{
  "d_model": 160,
  "n_head": 5,
  "norm": "layernorm",
  "norm_place": "pre",
  "qk_norm": false,
  "parallel_block": false,
  "init_std_down": 0.00571,
  "lr": 0.0153,
  "beta1": 0.9,
  "decay_shape": "linear",
  "final_lr_fraction": 0.1,
  "batch_tokens": 32768,
  "steps": 3885
}
MLP neurons of a small language model. Each row is named by its layer, matrix (gate and up: input weights) and neuron, and shows model dimensions 96-159. Each number is 128 + 24 x the weight over its row's rms, rounded and kept within 0 to 255. A neuron's up and down rows have the sign that makes its largest values positive.
A block is one neuron, or neurons of one layer that tend to fire together. After each block is what it responds to, as a language model described it from the Wikipedia text at the highest values.

L3.gate103 [131 163 114 132 121 163 155 108 110 130 128 147 113  96 121  85 117  83 129 101 120 154 154 125 146 170 100  95 169  86 127 147  75 117  91 128 133 104 129 152 186 118 160 145 129 155 120 127 120  88 133 170 134 117 145 115 110 129 115 105 150 103 115 158]
L3.up103 [109 121 142 178 133 157 135 147 116  95 123 113  96 124 134 138 142 141 126 172  80 143 138 120 111 168 119 150 123 128 145 129 125 150 107 145 107 111 152 146 121 137 121 141  88 120 127  94 130 105 134 133 179 163 117 137  79  87  63  75 118 112 126 142]
L3.gate169 [109 143 105 114 140 177 134  89  95 146 122  97  99 132 114 106 121 143 111 135 122 136 149 135 129 172 108  77  76  72  95 127 123 114 127 118 165 123 104 179 172 166 156  85  98 110 112 134 114 162 142 102  85 125 117 179  99 119 144 136 110 133 136 159]
L3.up169 [121 126  99  95 143 126 121 152 109 146 175 142 127 113 143 145 199 123  91 148 145 112 169 144 142  87 142  90 113 132  92 137 169 107  76 129 153 111 140 142 128 170  96 107 108 124 175 141 107 127 128 151 120 131 129 167 134 105 145 116 150 173 136 157]
L3.gate198 [105 119 140 158  78 194 137 136 140 149 152 157 190 132 123 118 115 126 149 116  83 144 127 156 152  74 140 108 145  98 137  91 126 142 129 113 133 160 119 148 135 113 103  96 123 130  91 156 129 116 124 133 142 111 107 133 130 149 128 129 125 109 128 124]
L3.up198 [ 78 127 135 112 162 166  91 134  93 141 132 130 125  75 118 130 157 143 145 138 108 166 141  66 134 128 148 105 108 135 149  81 185 148 158 141 136 131 139 119 118 110 118 110 112 147 117 127 139 109 180 107 142 158 133 107 120 130 139 105 130 118 126 177]
L3.gate248 [ 75 155 160 139  89 115 151 132 124 139 133 135 117 147 128 112  95 146 105  95 112 164 124 124 163 112 128 104 161 144 133 143 182 126  97  94 159 131  66 166  82 118 140  94 122 152 136  85 102 133 143  84 148 129 115 112 116 121 137 136 139 103 131 143]
L3.up248 [201 126 128 124  66 116 109 124 125 143 134 131 134 116  90 132 121 148 120 153 141 112 148 116 159 140 124 154 144 118  89 114 150 119 119  85 186 100 116 129  97 123 107 138 144  91 140 133 124  89 136 112 149 116 135  83 148  97 141 154 123 123 120 130]
L3.gate290 [ 90 122 158 139  85  72 121 136 116 111 169 147 104 160  96 127 127 142 157 136  82 130 124 131 138 160 106  95 155  99 105 139 128  88 150 143 120 108 112 114 148 133 109  95 173 147 147 135 117  99 125 144 189 123  88 120 140 108  69 134 116 128  91 123]
L3.up290 [152 108 147 108 107 129 141  99 150 118 137 122 106 151 113 119 151  88 155 194  92 164  76  85 128 142 101 124 114 142 121 108 106 142 115  78 139 162 122 133 156 147 140 131 146 118 138  90 157 137 112 151 130 120 124  99 117 107 113 117 146 125 122 140]
L3.gate320 [167 156 124 162 117 108 124 136 133 109 114 134  90 141 138 130 138  72 146  67 151 114 149 151 146 114 156 121 132 113 147 124 106 168  85 112 175 100  87 154 142 103 112 151 189 111 154 160 120 142 151 133  93 136 126 137 110 163 109 132 119 112 121 149]
L3.up320 [149 140 103 116 134  97 113 127 113 131 115 120 127  96 153 116 162  89 153 118 180 119 123 183 132  74 153 115 126  94 164 130 122 154 120 122 146 110 100 114 100 162 112 124 156 134 157 163  86 113 135 116 132 154 150 146  92 140 115  84 117 120 152 152]
L3.gate347 [139 124 150  99 137  85 105 120 112  85 160 115  85 122 117 122 129 121 160 144 140 137  82 165 142 146 147 129 120 116 167 130 147 127 136 156 143 144 114 151 178 137 144  64 129 139 114 129 148 138 153 128 138 151 108 145 153 104 114 111 132 120 167 166]
L3.up347 [125 155 166 127 128  94  64 141 102 106 130 133 124 142 127 122 150 160 105 115 101 127 156 123 100 132 137 125 172 160 107  71 148 173 106 164 132 150 132 142 135 138  95 123 175 145 108 127 128 116  80 178 125 151 111 106 135 125  94 133 144 145 122  96]
L3.gate353 [142 151 146 127 142 121 125 101 133  77 110 103 102  83 110 151 110 114 183 120 136  99 114  98 152 119 118 122 139 137 106 132 125 177 146 122 111 168 159 106 153 174 119  75 159  86 123 110 125  87 113  99 157 155 117 137 136  76 125 104  83 122 132 165]
L3.up353 [143 139 113 137 135 137 125 125 109 100 116 138 133 138 111 102 146 143 155 139  90 138  83 170 160 109 120 103  95 112 150 119 140 137 149  86 151 139 135 136 157 119  87 122 111  93 125 130 105 136 152 169 116 158 113 132 119 128 124 119 134 144 120 132]
Description: Subword piece "al"

L3.gate121 [117 163 108 132 136  90 133 125  93 168 113 141 121 149 116  93 136  97 145 142 129 113 170 169 138 149 149 139 157 116 115 176 142 111 129 111 164 138 151 103 167 148  89 113 117  86 122 108 137  81  91 105 115 127 105 182 101 115 153 172 136  89 110 148]
L3.up121 [137 172 127 119 131 133  95 148 142 149  80 144 134 124 123 122 169 100 150 122 124 104 120  93 101 131 117  96 106 115 131 130  92 121 142 142 163 121  99 100 147 158  94 125 113  95  96 157 151 124 132 136 133 123 119 150 145 140 122 106 123 164 119 156]
L3.gate138 [181 112 140 119 125 121 131 119 208 148 155 130 162 101 122 121  97 103  75 115 147 157 151 162 107 124 143 112 113 139 145 146 133 107 141  89 154  92 103 130 101  99  93 168  80 118 102 167 136  87 176 111 104  91 138  98 170 130 127 122  91 105 107 110]
L3.up138 [ 90 149 177 133 137 125 127  82 101 145 150 150  74  98  89 167 136 121 145 141 158 136 150 149 110 130 116 116 129 177 100 142 150 136 113  97 119 100 112 113 156 117 118 132 158 124 133 134 123 129 100 131 158 164 136 134 124  77 128 135 146 172 130 133]
L3.gate206 [165 136 116 121 193 116 128 140 128 151 135 142 151 126 116 133 131  91 116 125 118  83 160 114 101 159 144 127  98 124 147 152 102 171 146  86 115 139 154  87 117  99 146 124 144 123  91 155 125 111 123 152 128 152 159 154  73 123 118 168 150 104  95 160]
L3.up206 [118 114 100  89 114 168 115 185 118 158 121 123  91 160 105  94  81  92 130 128 141  93 133 170 122 139 182 126 115  95 166 173 133 154 156 124 138 163 168 136 154  97 131 146  92 143 138 143 113 126 137 130 139 131  99 202 137 132 104 152 155 101  91 152]
L3.gate210 [145  98 131 143  94 169 117 143 100 129 118 138 142 127 112 110  83 101 180 107 104 161  88 188 139 132 126 145 125 165 111 136 163 130 149 100 116 142 140 144 168 110 138 111 146 111  98 137  81 129 174 112 141  80 148 134 137 129 123 161 150 142 101 120]
L3.up210 [ 81 137 156 122 115 147 115 124 127 117 139 113 147 100 101  91 119 170 139 163 118 132 140 176 107 115 151 128 118 159 137 124 155 171 143 103 125 166 160 147 136 107  80 110 174 177 108 194 105 158 117 117 137 123 148 129 188 139 118 164 115  94 151 152]
L3.gate307 [106 162  97 131 148 109 146  79 116 165 104 130 128 119 131 159 138 140 149 149 143  94 113 147 131 134 139 125  98 116 162 156 110 165 145 109 161 102 105 134 152 135 127 170 129 103 158  95  88 134 146 159 156 140 123 155  97 123 105 132 127 129 133 128]
L3.up307 [127 188 125 168 132  87 125 124 108 119 152 165 113 113 117 152 143 116 160 137 134 135 105 146 114 127 127  95 134 108 141 143 100 108 100 124 126 118 122 130 134 135 116  95 108 131 149 159 138 136 127 181 152 124 137 114 106 139 122 144 153 143 145 170]
L3.gate368 [115 157  90 123  85 109 163 130 158 110 135 144 134 177 130 127 119 133 148 115 140 134 161 122 116 132 139 134  97 112 116 102 101 115 153  90 139 129 130 152 117 112 107 121 169 154  97 144 103 148 104 135 127 178  89 179 128 130  78 164 171  99 132 130]
L3.up368 [129 131 167 147 150 107 113 129 132 124 143 129 116 122 134 105 128 106 152 111 155 150  95 183 134  96 127 114 162  98 106 111 124 122 122  72 124 128 111 145 132  93  85 118 153 144 154 161 114 131  82 172 175 109 122 164 117 108 177 122 145 124 140 124]
L3.gate372 [ 77 116 162 155 128 110 115 123 121 159  88 120  94 149 153 129 131 110 146 111 106  82 102  77 138 117 142 112 107 120 130 164 126 127 111 132 129 126 164 140 160 104 123 106 135 122  94 165 103  91  85 153 160 122 155 153 100 141 163 169 134 150 123 162]
L3.up372 [ 85 108 163 131 107 101 101 145 118 124 140 147 147 133 148 135 142 148 119 116 165  93 143  99 164 104 110  96  86  81 115 169 101  83  87 103 149 146 124 132 133 125 122 132 135 157  92 136 127  86 102 143 124 112 162 146 147 142 160 154 125 134 144 157]
L3.gate421 [113 129 111 133 133 107 123 158 143 145 154  97 123 157 124 100 117 132 143 128 146 102 131 150 137 159 138 162  98 158 119 175 138 111 165 129 144 127 146 117 125 114 134 177 130 143  92 156 127 121 122 106 184  93 102  54 124  90 129 131 131 173 128 179]
L3.up421 [ 85 156 130  64 150  66 126 151 115 146 164 121 147 155 102 107  83 145 126  93 139 136 124 132 101 161  95 132 112 126 139 180 131 157 137 146 120 153 102 118 172 123 146  70 115 125 116 162 129 132 118 129 167 165 100  84 120 125 152 150 127 141 153 169]
Description: Mid-word fragments op and m

L6.gate47 [175 171 141 121 132 157 113 102 131 126 130 112 106 105 109 121 170 105 105 132 174 130 114 139  68 131 143 124 127 118 102  75  98 100 125 159 163 117 135 100 152  88 143 151 128  62  98 122 138 134 118 124 122 134 135 146 126 106 149 125 165 118 120  95]
L6.up47 [141 171 126  86 147 111 122 108 122  89 154 115 125 111 129 137 136 118 144 115  99 133 142 153 142  98 131 137 144 118 164 124 130 133 125 113 124 132 136 113 126 166  97 152 147 155 156 130 112 131 117 144  88 124 145 137  99 165 162 114 120 119  63 116]
Description: Second piece of split words

L3.gate29 [128 118 122 126 133 128 152 160 110 124 159 124 143  84 125 143 139 155  97 147 146 108 141 129 121 103 106 144 108 130  99 177 129  93 105 124 151 125 157 101 138 143 127 114 152 122 133 113 122 109 180 147 144 141 113 122 114 145 116 127 148 172 105 169]
L3.up29 [ 96 111 142 138 150 121 150  91  98 102 131 160 139 110 155 182 160 101 104 151  78 100  77 137  96 101 150 126 144 101 137  90 114 122 121 166 163 128  81 119 109 171 115 131 155 122 126 131 184 109 141 133 133 132 130  94 109 129 159 136 144 122 158 133]
L3.gate92 [122 141 176 120 132 180  97 137 120 148 130 142 156  98  98 120 139 151 113  95 107 136 132 136  91 102 155 130 135 108 117 139 139 139 121 124 167  89 113 133  78 143 163 171 145 129 143 117 165 116 136 118 190 105 122 117 132 125 127 189 114 156 117 139]
L3.up92 [138 148 121 123 161 157 148  92 150 134 105 130 135 136 130  88 143 109 148 162 106 125 112 113 155 104 135 154 149 165 170 139 104 107 121  99 168 152 117 143  85 125 144 162 153 168 114 143 132 105 124  88 181 116 144 127 154 109 100 155 149 139  99 157]
L3.gate182 [164 152 102  91 136 170 174  78 113 163 109 132 125 107 115 108  76 144 118 153 120 105 146 125 162 147 137 148 114 130 107  81 113  85 120 110 131 140 147  96 123 110 135 145 109 103 119  85 131  96 151 103 120 160 129 135 129 156 125 145 123 106  92 128]
L3.up182 [142 110 143 113 147 110 153 116  90 149 164 149 175  81 130 152  93 145 105 103 127 127 151 176 164 120 174 142 107  85 122 128 115 134  92 128 121 122 164 110  90 164 182 105 137 132 108 145 145 106 118 130 113 110 163 131 133 178 117 120 127 138 139  82]
L3.gate236 [114 170 150 118 123 200 138 126  96 171 150 176 132 111  86 113 177  92 115 131 106 116 140 102  80 134 105 155 116 140 144  95 144 131 146  83 146 106 115 126 148 155 165 161 163 148  76 153 161 102 125 145 111 134 138 103 134 124 126 167  95 133 144 119]
L3.up236 [177 164 152 114 167 136 132  87 103 160 121 157 163 134 143 132 142 103  66 125 129 107 109 106 122 145 102 154 100 116 129 123 101 136 140 126 155 137 119 158 144 200 184 144 126 149 114 141 146 113 119 131 108 122 134 114 121 154  88 136 115 120 155 104]
L3.gate288 [149 182 101 133  93 167 150 109 132 126 164 126 111 108  90 118 136  85  98 112 156 141 128 115 177 147  88 132 153 119 167 145 113 142 104 136 135 131 103 170 136 139 109 108 135 130 157 162 146 143 123  86 134 172 136 114 138 176 138 154 159 101 120 139]
L3.up288 [129 146 103 169 121 147 135 111 134 178 120  84 144  99 124 165 148 143 116 116 108 117  95 120 138 120  98 162 145 150 106 120  98 101 118 135 139 103 147 114 145 132 137 151 135 100 144 115 176 131 142 163 133 136 127 107 102 142 132 119 127 136 138 121]
L3.gate359 [134 133 127 116 108 170 156 114  88 107 132 137 139 141 147 145 117 143 139 148 151 113  86 139  95 147 134 100 109 127 142 141 126 154 146 111 134 115 115 129 201  94 155 100 163  97 141  58 150 149 122 104 134 148 137 175 171 125 162 126 148 174 163 147]
L3.up359 [107 148 138 112  88 120 125 127 106 130 144 126 103 116 108 122 133 133 161 112 112 139  87 112 129 138 152  87 134 109 151 122 113 156 136 106 158 146 153 147 158 146 111  83  99 148 137 139 143 153 176 117 158 133 111 112 100  62 162 120 177 122 137 143]
L3.gate394 [ 89 143 118 120 120 122 138 131 125 136 167 162 123 113 157 168 177 101 120 148 152 139 123 175 127 106 112 123 125 106 145 115 111 189  94 128 126 138 157  87 109 120 126 133 129 120 128 111 126 160 104 133 113 151 109 125 126 127 135 129 153 169  97 121]
L3.up394 [128 120 102 141 154 124 150 154 144 100 150 152 130 162 121 103 138  84 151 151  95 106 105 121  91 128 167 164 164 137 123 123  84 127 141 125 122 108 126 109 131 119 145  97 150  82 106 136 141 134 150 124 153 178  86 144 170 117 116 122 150 140 124 142]
L3.gate433 [124 122 164 133 107 155 192 133  98 119 150 142 115 142 122 148 145 135 163 169 140 107  98 130 144 138 117 141 110 127 120  75 125 124 134 136 138 103 138  98 134 131 168 127 160 126 122 117 146 132 125 138 140 118 160  24 165 141 138 166 143 101 154  97]
L3.up433 [102 117 112 138 175 162 181 108 128 112 145 137 122 163 118 120 150 134 126 117 107 135 101 159 138 150 113  94 109 113 147 131 123 124 167 138 104 103 155 159 146 131 135 111 173  97 132 130 140 132 153 153 150  98 144 128 139 135 149  94 122  96 195  96]
Description: Clause-linking function words

L8.gate32 [138 104 159 137 123 142  87 129 137 145 147  84 169 130 112  76 112 109 139 171 126 134 144 158 174 150 160 134  98 114 122 126 138 116 124 154 139 173 138 141 127 119 128 106 160 108 161 142 177 103 161 109 137 134  86 100 142 102 107 137 153  91  99 125]
L8.up32 [166 106 124 146 134 113 162 121 138 114 122 137 116 114 149 142 133 126 183 141  92 101 177 124 110 187 120 113 124 154 152 118 159 102 126 135 145 141 138 137 142 100  85 110 118 126 125 131 135 120 144  55 161 166 110 118 125 122 144 138  85 107 123 176]
L8.gate114 [153 121 125 173  97 119 124 111 158 115 138 157  89 128  90  89 123 134  94 112 140 162 127 124 149 125  99  96 140  95 114 134 136 151  87  74 134 138 156 121 113 129 134 129 102 124 155 144 123 146  91 131  97 132 116 128 144 137 144 138 118 128 177 130]
L8.up114 [116 107 161 194 133 172 127 126 125 101 129  90 145 103 178 114  73 154 144 110 157  97 150  93 128 143 133 168 115 133  98 124 123 138 124 119 123 146 121 144 102 119 117 106 111 137 115 128 115 144 121 120 137 144 151 125 121  93 128  85 108 130 134 121]
L8.gate157 [123 106 119 171  96 155 127 110 159 160 139 114 113 167  54  80 140 149 132 140 122 183 135  90 141 107 166 140  96 144 139 122 122 109 111 113 146 134 100 126 141 146 186 100 125 123 190 107  78 111 157 145 109 117  94  91  97 106 140 143 154  97 114 121]
L8.up157 [153 190 131 129 159 112 103 107  92 101 141 136 162 135 124 116 113 108 109 120 130 134  88 138 125 125 142 133 122 144 187  99 134 101 145 112 131 108 161 142 118 176  93 112 138 134 108 136 103 135 137 130 162 172 106 141 103 159 162 164  92  97  88 119]
L8.gate173 [146 138 143 166 105 119 124 167 130 107 134 158 166 109  90 108 126  88 184 116 123 146 154 156 144 144 149 162 143 107 168 122 129 146 125 130 125 135 181 163 134 121 137  99 109 150 127 132 132 107 125 118 123 159 125 122 124 130  94  96 138 106 122 162]
L8.up173 [101 145 153 154 135 122 158 123 135 101 136  89 102 154 124 140 130  90  89 127 160  96 140 109 119 172 144 118 134 156 145 116 123 128 127 106 121 126  83 180 148 123 156 129 166 109  79 185 106 159 121 134 110 148  83  97 123 133 130 130 169 135 116 143]
L8.gate273 [114 165 158 129 103 153 186 133 125 138 128 100 127  91 160 111 122 113 103 128 159 147  97 121 139  76 158 126 157 149 155 109 145 134  85 123  85 126 111 130 151 138 160 136 107 109 155  95 115 134 117 123 108 130 123 113  67 131 123 146 175 129  94 155]
L8.up273 [142 112 153 155 112 158 127 110 136 132 114 143 128 121 107 120 118 162 125 128 137  77 144 142 143 163  98 113 141 179 116 147 118 133 117 156  96 126 164 129  96 146 171 132  74 130 141 125 141 153 106 128  84 121 165 111 161 137 153  76  95 108 158 125]
L8.gate375 [109 152 125 154 157  80 104 110 124 143 117 128 126 151 108 111  93 122 118  94 161 116 111 134 141 150 161 110  69 141 148 121 116 108 118 182 110 130 127 143 122 134 117 103 162 115 148  94 145 130  85 131 101 111 135 108  84 173 135 107 149 168 181 153]
L8.up375 [144 147 120 171 128 118 131 131 113  80 142 145 117 114 103 117 134 128 114  95 159 123 139 135 113 150 108 126  97 140 123 144 133 163 121 147  91 116  75 139 153 114  91 104 113 121 145 158 114 148 154 122 122 154 105  88 157 129 166 127 149 115 127 142]
L8.gate382 [135 106  86 147  90 168 103 120  94 144 132 117 135 192 122 107 114 148  92  81  90 133 127 115 131 122 147 136 157 154 123 135 129 119 127 109 138 124 133 117 114 138 165 168 156  99 152 140 164 121 131 128 126 142 129 162 122 120 136 126 134 125 109 137]
L8.up382 [153 159 127 100 134 132  93 158  84  94 138 144 139 157 129 152 121 116 130 136 129 148 142 120 124 118 115 127 131  92 136 124 151 116  87 124 115  89 160 121 117 125 145 144 143  98 137 132  99 124 138 171 111 108 126 134 135  97 144  73 108 128 116 106]
L8.gate394 [146 106 151 128 118 132 116 118 136 151  67 133 143 117 149  96 132  81 123 132 110 106 138  73 153 146 130 180 156 149 154 155 146 150 136 129 126 178 163 136 128 108 175 151 172 102 125 137 159  88 119 138  95 104 130 152 113 146 115 131 124 163 103 125]
L8.up394 [128  95 199 126 132 119 135 141 147  94 112 145 143  96 142 119 109 158 111  83 119 126 160  98 146 114 176 145 110 128 148 155 105 160 146 130 170 123 101 146  93 120  92 161  97  93 192 125  92 112 119 124 117 151 141 141 143 114 167 124 135 159 120 123]
Description: Word piece after split-off s

L6.gate64 [120 134 133 119 129 123 161 137 115 150 171  96 105 114 135 133 133 111  91 145 113 137 140 135 126 128 130 146 134 161 132 152 104 103 126 134  55 103  94 128 125 148 143  96 134 111 144 155 144 112 118 102 107 202 177 106 158 119 132 170 148 117 136 150]
L6.up64 [138 191 106 145 139  91  75 163 128 117 166 152 124 135 118 142 134 111 166 130 113  81 145 128 147 106 131 161 131 108 104 123 105 154  97 120 122 148 158 127  85  96 159 135 124 111 117 156 138 113  95 151 180 113 136 102 141 132 116 127 143 100 126 121]
Description: Word-completing fragments

L8.gate15 [140 141 128 143 110 158 118 116  90 144 140 165 155 151 127  85 111 118  96 109 131 121 147 175 159 144 122  95 171 110 171 124 161 154 126 154 107 128 162  95 128  97 137 123 122 132 149 140 105 100 136 118 108 168  77 132  96 132 162 140  87 158 154 170]
L8.up15 [148 139 126 134 121 152 126 132 102 156 125 151 147  86 148 103 137 166 186 130 155 130 152 154 126 156  91 154 139 132 111 132  84 119 153 131 172 110 128 156 148 121 130 134 105 125 146 179 112 151 118 130 130 173 142  93 104 133  98 113 164  83 141 130]
L8.gate59 [135 135 148 131 100 191 135 149  79 150 133 112 120 136  87 130 128 109 131 110 122 147 120 100 115 151 146 115  87 112  87 147  83  94 112 114 116 170 145 119 187 144 125 124 120 115 115 140 146 106 100 162 142  99 121 116 121 155 140 124  96  64 126 167]
L8.up59 [ 90 156 182 117 111 145 141 136 169 124 110 125 122 145 160  56 131 165 131 156 118 160 132 146 126 132 108 109 163 154  63 178 129 100 168 125 100  92  85 130 103 114 150 106 137 143 126 165 154 154 107 151  99 132 132 131  84 128 122 134 124  91 148 138]
L8.gate94 [126 110 134 130 139 132 135 161  86 134 173 125  99 152 110  89 142 106 140 125 171 160 134 122 129 124 126 180  81 102 127 162 161 139 175 128 130 123 119 150 145 136 134 128 120 136  55 100 152 154  98 103 115 141 131  85 135 152 142 129  93 138 131 121]
L8.up94 [134 136 155 138 131  87  95 127 164  85 168 136 150 100 145 137  82 146 127 164 124  99 142  65 169 114 154 122 144 136 126 104 110 122 187 117 146 144 117 130 114 131 122 139 131 113 128 110 127 146 123 145 119 112 162 105 158 135 185 161 154 114 106  85]
L8.gate146 [124 135 143  79 127 195 134 115 127 142 128 125  91  90 109 142 170 116 108 150 114  93 114 128 152 125 119 134 152 106 109  99  86 104 166 114 159 129 133 139 146 104 156 146 112 115 115 156 149 110 131  87 155  94 150 171 129 117 132 131  97 153 126 159]
L8.up146 [127 111  75 121  96 114  95 184  96 167 168 175 127 127 126 151 147 114 112 123 111 118 129 121 105 119 151 149 182  90 136  96 134 124 141 137 148 172  99  98 106 131 145 133 134 123  96 164 136 115  99 141 125 146 144 122 139 131 172 114 108 130 156 137]
L8.gate233 [ 94  91 124 140 168 145 182 158 117 110 169 129 138 143 133 125 130  88 140 136 109 121 110 127  90 126 165 101 132 175 164 163 132 135 158 137 154 134  87 142 111  92 102 172 145  99  93 103 119 118 159 119 107 128 148 112  78 131 146 114 142  98 151 121]
L8.up233 [143 129 150 102 138 122 118 140 105  97 164 124 148 114 101 160 153 106 137 162 109 106 125 108 153 105 109 143 158  91  99 132 142  96 144 105 125  99  77  86  98 122  89 138 114 111 127 130 165 114 124 127 132 144 110 103 138 123 143 148 132 142 112 110]
L8.gate378 [128 132 103 129  99 137 208  97  87 145  70 141 137 162 127 163 128 103 145 129 156 139 119 124  84 174 108 129 138 128 131 109 114 112  98 108 104 141 116 122 121 124 120 139 147 124 101  85 167 136 117 143 143 146 121 163 128 148 158 111 119 102 143 160]
L8.up378 [116  92  82 134 133 136 131 115 182 160 140 113 102 136 132 133 119 134 130 122 131 127 159 153 152 149 119 106  68 101  89 120 143 161 108 157 134 102 162 115 132 121 111 131 156 160 156 100 131 118 161 145 136 116  94 133  99 168 125 133 133 111 160 137]
L8.gate422 [112 121 132 158 128 184 123 145 129 155 131 104 155 129 121 131 130  65 162 140 117 140 120 105 125 148 105  92 118 120 151 149  98 101 119 125 117 116 143 144 139 133  90 139 126 123 156 155 156 126 132 126 157 128 103 118 159 143 140 154 142 136 106 149]
L8.up422 [100 156  91 121 132 124  93 152 105 144 117 128 104 117 129 173  91  89 117 130 132 114 135 134  94 129 162 154 122 140 107 165 118 167  93 138 145 125 133 148 112 140 106 166 150 145 142 139 109 177 144 184 173 154 138 120 163 125 149 158 119 141 151 142]
L8.gate443 [135 104 119 108 137 127 127 147 131 155 133 164 114 119 142 116  90 101 154 125 122 117 103 108 135 106 114 143 144 148 135 101 128 156 102 120 112  88 117  86 131 119 187 107 175 126 168 110 142  99 129 121 117 160 131 138 145 137 177 141 142 141  97 129]
L8.up443 [ 93 129  96 102 110 136 128 106 137 140 128 113 150 189 107  99  94 100 110 136 117 132  99 147 145 162 100 117 124 124 165 151 138 117 150  90 153  90 114 134 176 123  93 118 150 136 101 148 159 138 159 128 106 117 109 134 129  93 113 151 116 160 180 147]
Description: Subordinating conjunction pieces

L8.gate31 [106 140  97 140 144 136 129 109  81 146 116 138 114 114 122 113 112 124 129 105 142 122 173 134 104 145  92 115 132 102 144 130 137 117 136 111 135 127 108 143 129 127 137 130 163 153 101 155 129 147 148 122 135 128 128 149 114 125 117 130 135  88 140 105]
L8.up31 [158 139 188 165 132 129 111 136 142 153 111  98 130 179 157  97 137 108 104 114 147 101 134 125 125 153 142 168 148 115  97  97 100 153  77 135  82 133 142 131 126  82 137 131 195 145 132 115  86  98  91  89 130 140 118 124 142 113 131 165 157 139 123 126]
L8.gate87 [ 98 143 106 133 135 135 132 136 153 147 154  64 119 120  68 114 113 148 159 148 137 130 137 110 147 109 135 130 133 148 159 129 130 130 104 144  51  98 132 138 117 107 114 120 125 109 147 144 126 161  54 107 159 128  68 151 111 124 130 102 128 170 168 128]
L8.up87 [147 115 123 129 123 157 153  59 126 119 127 120 122 141 104 134 131 124 107 133 130 112 146 172 168  77  99  82 138 124  84 150 132 108 134 164 111 105 118 174 103 148 121 140 106 151 111 129 137 131 146 112 126 155 109 161  99  92 154 102 147 139 172 108]
L8.gate216 [133 171 138 153 101 108 176 106 121 166 139 115 131 142 134  86 172 132 125  95 136 159 176  84 159 134 136 142 135 144 131 119 124 105 117 146 146 146  99  86 167 160 128 154 155 108 114 125 128 104 151 124 172 155  99 161 122 170 161 122 125  98 167 145]
L8.up216 [137 117 183  99 168 131 128 121 127 132 142 146 191 155 125 123 153 128 138 110 111 151 119 139 139 131 116 117 123  89 153  95 133 110 143 108 141  90 138 121 116 120 109 149 142 115  99 135 151 128 115 124  83 152 139 160 147 142 121 124 160 139 100  95]
L8.gate308 [127 149 119 126 117 135 176 127 103 123 133 134 116 179  68  96 166 119 137 136 118 141 149 167 139  83 140 132 136 106 111 135 128 116 169 107 118 133 133 158 141 149 129 116 124 128 104 127 121 108 126  96  78 121 122 138 142 142 139 148 116 136 128 142]
L8.up308 [ 94  86 160 105 141 132 124 122 116 142 100  92 145 119 124 124 173 147 118 127 123 134 139 103 133 116 109  92  96 160  87 103  83 111 158 132  96 143 166 148 130 184 115  98  93  89 115 110 107 100 110 107 100 110 109 140 137 107 137 142 158 113 180 149]
L8.gate367 [133 129 117 158 133 154 157 129 108 123 108 154 117 131 122 128 175 144  99 110 121 125 106 108 141 106 138 122 160 150 121 111  99  98 117 117 141 157 144  73  87 135 158 112 154 118 168 141 100 148 114 112 126 126 130 153 160 123 143 154 121 144 103 132]
L8.up367 [113 160  84 208 153 125 147 116  69 116 134 153 128 119 146 148 110 111 132 101 156 121 154 112 145 146  94 137 149 166 126 120 115 153 120 123 140 112 125 158 138 149 171 103 141 125 125 147 148 132 123 137 104 118 116  95 111 158 121 128 138  53 127 156]
L8.gate408 [146 157  98 182 141  95 120  75 147 130 135 138 162  79 112 115 143 122  95 140 145 114 157 145 115 106 166 114 115 131 104  80 113  89 123 128 164 143  88 118 147 124 153 143 177 121 125 149 129 181 106  87 151 146 136 106 109 121 156 111 148  97 136 118]
L8.up408 [138 118 152 154 119 172 101  91 135 121 126 138 152 126 111  91 125 133 110  89 123 161 138 140 156 128 111 108  92 115  91 142 108 120 154 129 146 145 113 114 148 132 177 101 133 193 102 115 152 142 109 163 168 101 103 118 145 155 127 169 132 149 132 145]
L8.gate412 [ 86 112 157 168 151 142 154 138 117  96 146 119 106 116 111 128 178 140 120 147 113 138 174  90 137 152 125 125 119 104 156 135  60 103 161  87 171 132 105 149 125  93 121 133 158 120 122 180 107 104  92 130 123 110 118 166 123 157  97 136 148 151 124 133]
L8.up412 [145 148 130 155 135 125 148 107 150 101 158 127 103 140 130  91 145 129 134 112 166 146 142 141 127  94 127 135 149 118 150 133 125 130 140 121 189  89 104 124 143 105 118 123 179 108 122 123 124  99 129 143 150 123 140 118 153 139 123 131 160  82 101  91]
L8.gate433 [139 131 132 157 113 119 161 110 133 110 113 150 119 142  75 133 133 144  95 114 140 102 132 116  88 133 147 124 165 138 143 134  88 135  99 138 133 144 116 197  58 147 143 129 170  93 170 150 122 115 149 115 128 124 127 121 147 144 129 138 119 168 114 166]
L8.up433 [109 119 132 114 180 140 145 149 106 135 101 183 164 151 142 113 114  79 125 156  94 162 168 110 111 140 100  92 112 106 123 148 143 107 138 122 143 129 136 153 113 160 132 139 133 111 111  97 153 137 152 181 102 161 117 118 132 140 129  95 128 141 180 134]
Description: Second piece of split words

L6.gate281 [143 128 121 140 127 148 143 116 144  73 103 133 172 133 129 128 143 101 100  80 146 120 155 123 151  99 109 107 171 101 134 110 112  64 129 135 129 108  73 109 112 141 155 111 141 121 148 123 125 149 147 100 139 152  92 133 128 129 105 128 129 147 149 123]
L6.up281 [121 118 130 105 145 115 145 180 144 106  91 124 121 161 131 162 144 133 112 117 151 142  94 108 133 137 112 156 124 100  78 164 109 127 110 139 129 115 112 150 126 149 120 102  99  85 105 124 118 140 127 109 145 154  74 126 164 105  96 146 138 124 102 108]
Description: Early vowel-led word fragments